Part of a small language model's weights.
Size: width 512, vocabulary 32768.
Architecture: tied embeddings, normalized queries and keys.
Training: 612M tokens, 4673 steps.
MLP neurons of a small language model. Each row is named by its layer, matrix (up: input weights; down: output weights) and neuron, and shows model dimensions 160-351. Each number is 128 + 32 x the weight over its row's rms, rounded and kept within 0 to 255. Numbers have three digits each.
After each neuron's rows, "fires in" lists the words (lower case) most often at its 100 highest values on Wikipedia text that the model never trained on; "fires before" lists the tokens most often just after its 100 highest values on Wikipedia text that the model never trained on. A number after a token or word is its count.

L2.up1369:079127146152135132121139112099141126124133112145144136100108155103126172131121094085131057130150111225155147119183129150117177152215160060112131175120146127124127119103166160130090163170092153139139138164088152139141096172095109119112137114173109105105100088129113119115102153161112155154131178147145145058132132113085186145164107113112121103141121125154142119191105069134096149145137135184133123193165118162152167139118104045141138138141131070124173130120084133092141140147084150145075099108107128148103147140125155114121151102129142067120115094090158133061154085115163143090
L2.down1369:101151055159131150143087144108075183147157089158104111155129160142140089105119122111124113082133136129132098090198171154151128151124083129104175160181138115095157171151154078119160136158134158181156077134144130157077108177119124131086140124124126128132099130207085111126103109111109125133158085129101104161155131118074160102076147124104165129074110088148123129091130108126109136119123110094123174071130133109114151165072071146142146106158104130192118208119117086075113142187161133147123096107133065145170155101110075144117145174126110147116106097194071187070088113155109112120
fires in: "9" 24, "6" 21, "7" 19, "m" 12, "4" 4
fires before: "–" 14, " | " 13, " |" 11, "; " 11, " | #" 4

L3.up1336:056163084140140117118111140085113136135133130164116126119131096154097152158190092124220149098166106131114165155095139085133133082161155026095099126086166115075102148075123159055145124141133154130129139121165116125144112081185123113122124139143111077156097129106172146050138116078147115080117140155129139167146147121135151126092144114186100183119105145070118151085226123141155136075104108097096091091099120141158141144121137028131073151156095153111146105162152096152091154148144095152086148091108133136151142105207102131104103137025114156137164116125126149168135086163076094137
L3.down1336:109116086086114136136153089115148167098085205154041162120115134111135163102134091120159116140180149146140109119157128101117148089133206165107120195122142111150096175101117122082153188193172122075109095117154139136105172081147098138100091104097076121102119111168145103124151138106120088129170144109094138095155128144160100111103167218151151147125072107136143116156106128130110136169151043078055087026091121111110151155146097085122156120138079169124080123139124148131128127122067060128153141143166170103119075110091101141088127111150106169164156118077139107167140145138081071156
fires in: "january" 27, "february" 9, "april" 8, "june" 8, "july" 6, "august" 6
fires before: "2" 36, "1" 27

L3.up1175:158096154148147111107095086081141188149132084068147086082092108091089130137196181115156129189157104182096117128204113119183069155114153112123163143178141145145110163143138129154124102124184131171167100181168117158110122092183168152165124113098127150168113184141214085133138080084131111070115153105104174179170133150126199081159091100191122143126122146074151126119129163122153094144150183181140142124141059074069092169085103079114104122137135141073110100141152139163084128124104160071165098175101137120172195138129044204086152156084100117158213133090121105122137112089171150175
L3.down1175:136149102157154143104134143105160139141102120136150087079086124168136145096130166200111071152180105173099178085143092157176113148110196127035147195165177108103126113174120148150148086121190116135153132120172178094162133099106111131071144144139155107171164112109180118142117098120108142167108071109140134176133131153147140147120172135152113114145098113104139076122088092128198124160099120147107112059149128094127078149096201175048175140129137187101123098176135178140085085079096129128165121129117177089156178139187135101122115120103038132119138155121165118166122090079140172142
fires in: "december" 21, "october" 19, "november" 19, "january" 14, "july" 9, "may" 8
fires before: "2" 46, "1" 38

L2.up1421:111118194138149190117149127125121157124088093127169138115116105123148079134171170125131178157136142115140132096138090126108136070131102131058089140133127112088125135141108164120119116115126106133145196150106042141095157141178132146152129119136085093102124094155141200107116146174149097111176161181169115134147119142132122053119211107128190107126159137133082123146098123076162117126147124175060140120122125098128146130121127065125119143153105127084204113129172126168163106108136171153076146109158161125111102115110124160097170105125159127137091147164072133086106117090176113155
L2.down1421:136162124171139141140078150109064218124109091130096121146073105136116126129154158119109120183174143160118185143186087118130096149129144087137178127127100180082099086126103149109168155165165065119128079127154128165120135152129093125144121070061110175097115154201117117104133151103148055165154169123161120154116140169132103150180161151129105163095128118197125136077130134071179102121108117081132137126130139151107196137129138114116149143121143115111105090124121165127143025039153103169189153144195110139045108141202149058103087186196095142133180111161087082082144160116130102147
fires in: "in" 71, "the" 7
fires before: "1" 60, "2" 7

L3.up260:112147093111139097109166114120113089118101062186105060146143133141068131144113155180127129091117128224144171132126151081069154108170127135125192175130119121071141065135108134093122129113147158162121128093085135115086182134088074137164138130158187073107093127118126104113150125095100026135142121150147100070133118113089142157153141141107128086122044125155068118113129165126126134151149100169086134136116146139158151125155103113154157159121184091164115149155133143099116121134098096129079128161135118139133105138126130117123155168184133140156117122189134096111109203173117126112
L3.down260:085131090126126126130075157205102071098134102097131099135090081099113129118136104151148105132109100101099121096133159170132175096108099141121181148128138101122132169168108151155123117144150136172108116156164103107116101114099110197201226146130101132150151085160112148141107122095106086129124085123113218131170155110108140173000125115120136143130153120116171205125128133124104118113164087128081118091097163143145135124114110145112178132099120193094077130152064109125125152073149114092160103196159131151127132130106134146146200130105135118163112171149150162122139105173136112154
fires in: "2" 26, "4" 16, "12" 12, "5" 10, "10" 8, "3" 4
fires before: " | " 36, " |" 10, "." 10, ":" 9, " | Total |" 5, ") | " 4

L2.up1748:138154200135116165153168074145152207147155126144185073116093093177108173130144195120154139078167159102132093149125188196151091147148128097102107122092132147142136104133109153088111181149167141117185178170208128098104148076177138106161104108127115092145148118155104142133139129070160062134152178101157177124148122098129125063133121107103130182125170126150152090123156113122096144131116079128117155158141118153124109129166180114130090131121075164108100080113167138136093131197115155159109139104112116148107097169087155167077155111092146157129093096149152108153143120147061147130
L2.down1748:130084103112175121077143117177176105219174163146162144120144132163139102156123114123131125139185051131134158126125144097153124132137170183105142170151115041114134115131126106152169142161079103103129118143181126128191077108111134134150186136105149133098148098127053170084103118128148121140174103116177178133066140128137195135121156149115099133071153122064148077111096130051132100091165098169143168060128191131101097142105136119079065160145119140115148113085150091163126111116114109183136082170207123163152084124086131116152119153116108164126120161096145123117165096090158130128
fires in: "june" 16, "july" 15, "early" 11, "february" 10, "september" 9, "january" 8
fires before: "1" 41, "2" 34

L2.up377:118145170153154154119134155122096172137133134118118085149144134151139061157162173125134163148089122137123186116153120110123101108100093119180164189145153147147136139120132125098090109132125140153172054225185085113101136082148153135151137120125114125187117166203198157130182131095173108114108148126154119066169103184143114141165120109138080154154108150096147120104152167134154149141169182161123158126114100191148131111106155150151100109102113128115122102141163097167090169081058124120167074174189087183142154084134111155119115132133116128133132097152114110163153189085119179125
L2.down377:087108122180156117143101118133199117110139196135146098082112152145121156094086184149172082125151095173092171104142104148135180166182127121085132159168138145105117112138108132116170166122174168150133112113150138157135119103120157159113107125155125153149116131100160129110126149105113097166162085114098140168133197167100127114147136131123147088124069090118096118134138138114151135156156122159134071041114149118129099102101113132097131148151116125067057085128133172130045058081121105109154133150158158129161156155149201109096130154156099119128142187094167150087090052037141108123
fires in: "december" 32, "october" 28, "november" 25, "september" 8
fires before: "2" 45, "1" 27

L2.up632:193117155118111131129095148120128121122173082119055121148129172123041152124106131163139142180129117100079129092085137054086148099181105102114113127112161166127151080118102134093077141099149101143087123170125130189101152146128080135124128192093147113113102087118154116122091084111079148171137130090124153116118188148131075126095059142179066140127183233117105140024137187177168176130162127106132083160099097153155092181126131120163136114111132107097112128136210152205133093083105140142122154182125103101130109176096153130143041156115074147115113151108098155107129171099124143134
L2.down632:086119139125119108158153121176138114167091121174162092110103105117142148173122092102074103098162110133127087112081103129164130110088131169093092171145114160155188154138187126172144060112127099116141156190091125120146159102114147140090146103105125150087204176149100064109161146142150128092117105065131105180124071110126118042170176194071111124130174079138145159198139111100098042138092185117173171098135156053079129169135064106112150119071116140128062121107151088096164151105142132091125093166114179132076135099116132138130144063137184095097159142188106128119105149135135090137
fires in: "gotha" 25, "grumman" 24, "johnson" 6, "figulus" 5, "sakaguchi" 4
fires before: "man" 16, " W" 11, "a" 9, " Go" 8, "-W" 5, "o" 5

L3.up1240:109129143139126168121168122150095135141121109137173199169114128080120182127129122102160125169179084113149163115153068141116099145120198130126216170118105150129145112136158143110170134215129086111120132145117139179121058101135107103084167158138100132146102129117150109148121118136156074113149118133074178063143109086132155120129110121068097115158154123155175184143129103127168141135126114126112110104128163029125143086098122183161110143125154168099178144142096109112163133165100093111100139156133167129122119124103116117153171119092133107105126084167138135087131103220165054000
L3.down1240:151139125153109103161066113097089120130127146143118105186090108159100121177085165132107144129159124115168162092140127126130103091087093131113140212159139155122105183147169104073158068143140165167131111132163139125134124142063087095157125172155080095106112152111097140150145123132105101106179163160132145134132124151175181151000118143162150121063147146153080095082131157093167161092087085184160116175072132190109143113086133141178159124153093119141103101147119127072082109120131115117120120132169117156075096131131105185167163129139106136114102148137140140120120134100142125123
fires in: "4" 43, "6" 36
fires before: "; " 18, "–" 15, " | " 12, " |" 9, "." 5

L3.up1166:088119155139136101098173140148173255178130082124105093101148153103145186173096137109135100117144138095123128156095179139117128194137187124105122119127136109170108101175156143097149097176173144135213149091190151162164171128087078087181165120123149166114158175115135122036085161142120141128110170099075072140131160127118081095102197112086157130060082154100153098144183073158069118103123113084129200152136125126085107156133123170172131137140103111127125115111104147146119103155072129095138163082130114163152118145125106179076158135083179103090170144141145159086143114133119125112
L3.down1166:103084162125224141127230154131134164128131155176154121130112103120160138139091096154158147142130095092123177070114108080180178077099127154108132128086156073123090100176121094134132101135137109192153152113099126115160125079108146146117165093074191145118132180136104143127128166137081114186090120108059128106102192135118113117138137120122133140046056085081176096128159079120095152146117083119120145098164152085095122149133135176178156147106161117098124144090116089148100099150108131143109139153103150177119110177099097150137169121119140179113187109097086173144173108153145113101
fires in: "the" 62, "june" 7, "september" 6, "july" 4, "early" 4
fires before: "2" 44, "1" 26

L3.up715:113116086167129091130133180156139173174123105163121107127152148095106080157090146086092125074123134086124106149134142137150141144104126138181120198188112111093104187095094174146139116080169185109086200095075122077128094148125215136163184091122139116111131170101159142047115150124118099134108169168160149077137106208123081126156121146103125121126147100147167094124152128104084177146170135126137142094110164102158115120106127166154166157088124183121189141150171225133145152080074240122131143076145109124165124141089178099092111175064193115153123123137168143114107120140175101111
L3.down715:100136093141183110082132132152158165144112127116123125110129146082214169099143142152164157110135123108134141146117173148169120143133104146093158195148127138075104160103137106158139081076152119161126177154123174189125153123164155148160093180129143082122161082079125051121139083165153134151118101098097132093128113134108113113127122160122142164148104030171126098062147179158109154091161077082141087111070128121112182097093137146116134186164114197036064170154160168118104148111173115106051161108096151190177147171147086110138117080120160144162122105122162119122143151062122084130
fires in: "0" 98
fires before: "; " 33, ")" 16, " | " 14, "." 8

L3.up2:135130102094134120169124162117087173122160096123172110161100085127192100116116116108064140161132126087099157122137102151124136155159143141142128104104138142145139156163121107115129108131154143165154149097096118089153146139144125102105113112124097167102111151139121161163154142113192144101150120142104073042118132070153114118067144162136114117150171085135132080183110092182117167117087140101138161140192144158127159120174124094128166152085067177101142057147125140150224091081124108063123165193117098106138130183108128154118141141151144131184141154150082155115126103166152071179
L3.down2:067174182168164184166111105090138097105155111182116095111140100081205117097117100138198132195120107135135144117122163103107113104114080136098163177129069191090126169101126133052134152105139103123097148181104140105147139166168154138132149132130124107145113153179129140125118134126154134193104116148111075142121130139136125140091136133087110076086117091062106078099103192128129162057124099065121065119161101125050117079140184089104142133103100088090166092133120165153068056151125135131094163137156123152186208144116123128085109169137092134181097092096076165102097170069086128109
fires in: "born" 59, "in" 6, "of" 5
fires before: "1" 58, "2" 4, "18" 4

L3.up1149:073137153147091112114161158051105122130107150126138144110197114172122120157130108119138104136138091170142169147132142159110067191142097141098104118163132212105121111119095143092123087113096120155115108133193111135119174145124141114160173135136110111104195148180193103141164125143126114134116064123128174189123106137148110122178134124095110125132138143114123119141201076096073131124092148143113158118133166130117149138186119185096126174116050075157165132128168162151170132177088127160184133110138121130150150093159129132189091108162081083118104108150136107140129127112155139059
L3.down1149:116110112132120123131122186120157141143159148151138077102143112146045182156107143098101121183142134176107142076112109132157111150125090137077189153151152158075098093133170116122146138100100107124164141209168152176130121072091126094128111132120166143138160128154123126149150184116161102209141148087153160170148152117137123069109167212097097111153128162117159106128070099077141134130124177071138139084079143112129102141144099079120099127151146061104143142175093212122126114155150141151167193101129135190208102082140124083148061119139091100082144140111116105140131181130160147091
fires in: "february" 17, "january" 14, "april" 13, "released" 9, "may" 9
fires before: "1" 39, "2" 30, "\n" 7

L3.up1473:165137127152164123104135084040123148157099151114141196119180092113117113097111140133135057123187131186146076145162122143101108184132108153115126144156108128161149025106096121130123128090124159085112128143205156143207121139115141084167176126157115131150071159134130141141113144158121124117174141143133156106119117096154112148136107081157084125165111142134055135110123140078111133160157092116100111079112129128161158122116123055112121144124106171095165196108119113185095133142139153143120150019125242105090121136110148100149110098166144117074113134082200143146184168074158137109
L3.down1473:121099114171137154086097109136097119115118095121135144104131089167095100136107173154110146143116150063051146145196172161081146128127156106116116127179128112077105162146140139108098084141105146163119128109109119091134054120144148131110170134128083149151125130134148101124127092130105131108107115157162140182161162071087151150053131101144101118145143103103178144097128139131189151164125124118163149181133104157160108184136117104136183150152105130135097087107106164149111109100112064111133136146192112179182133129102101128099151078100141130120164179112146158124143114162127094144
fires in: "0" 15, "1" 14, "4" 11, "11" 7, "00" 4
fires before: " | " 22, "." 21, " (" 16, ") | " 11, " (−" 7, "; " 4

L2.up1046:119126123129122136143145099153139189155110170153110122102175098113109111120130128126109124084142150137140081137145108133127091139123151098112131141159137114165173161117142099089143171108139174114115112162142117174104172161160085082122160129134090133105129147115134155141112157136106110109129124090129087060139202125179126135093162187090148118105119156136129078135092080125143150103106101141145127096088045147118118092154169099133134131132112179114112089139090138167073129107119099086150119112132108163161085148127000095255139120115131101113217141127136197154156132110089087131
L2.down1046:132138129174162116058159141099194092135132188124116131102118125088152136138171137074138136167111174155141136128116135082111106119191143111120078151141120118121145138175114099101113119152137121150140110167097121129133100069080182051131123146090123106121156091127088159138109102140162140130135094131106133160051118157104143180095127147144130145137081089121145101114164175118111116092136112141122117052110121135125159089111178099231087128130148127156151084147118134103110115065123043140130118110137130132149153091145125129142101111141116188118146139098076166153125144140126129101
fires in: "june" 22, "march" 16, "july" 16, "may" 8
fires before: "1" 32, "2" 23, "30" 7

L3.up1484:134100128170142134119139115121153135091122098147106184133089121222150161130137121122083126158110146172136162138148149107142132177132134148104193136152141173097042088104141179110152123152116137165087139085146119110077097116117112113103156144088108109142128115139094113157122122133176180147112099131144124106117127113102133134151153085126113081131120151134112093114128112121149144152136115161105121221108092109071138093134088133217174146123118182134114145138138091123107157133083112111102159136172105128135117157102110098139150151130139104153189088125111113166123128147128155024
L3.down1484:090086113153109106098154143136091155126162099119123122166084105103094102089158079147116115091176132124164128070076163147194090144207092109148126185144125133138134139161190125141172082146113170147084129174144129130076167100108114176157151196114105128194141091165118098146076113150091121094135139123115121131171137142141154141000109128153179081140096097101146172096126167152141108118120100125142125127065177134094150056073051144130126120098150148150077139205131148131126086068133151109110142077158101068168154147103135158165228145113135082153091143141138083088135138194145127112
fires in: "1" 46, "5" 16, "0" 14, "2" 8, "4" 7
fires before: " | " 27, "–" 21, " |" 12, "." 10, ") | " 6

L3.up716:099157166133146136118172088092120132136148180109126062158123117180140077132132119077135088173099135177153167180159119168098071125130133111129123131180204083108143141064157204107128148084113132138160104147140114163146146121148169086186148057134070170107099196134123131118175112097133071068134158121150129130195122233118190126186131075132112154083111146102144147114180086143037121172153127095139163146135140114201180112117182131115131185110130105172121094100157146125103084174077119140104134079120107131128196093164133097123121125123096165211105147078162142094208149127075141159
L3.down716:105159165078117102128192144137161148113139170102133099146114176132101131115173110122117136138181187150130125097098123163126159048159171131138104177204144108101145131124174098076130062134140123148130105145139133139164138097089129088124193142121076167110136145122125157091169076089154106183065155153119105091143145129142146083090167127096140156138101117108141161154119135098133137172099081126123119068113168126139099133126152131092139096113166140156108105174094117108078068137063140174163137130167116178203180158151189159201131164156121142116153134109120157131123120139114136147
fires in: "april" 18, "december" 9, "august" 9, "july" 9, "date" 8, "january" 8
fires before: "2" 48, "1" 33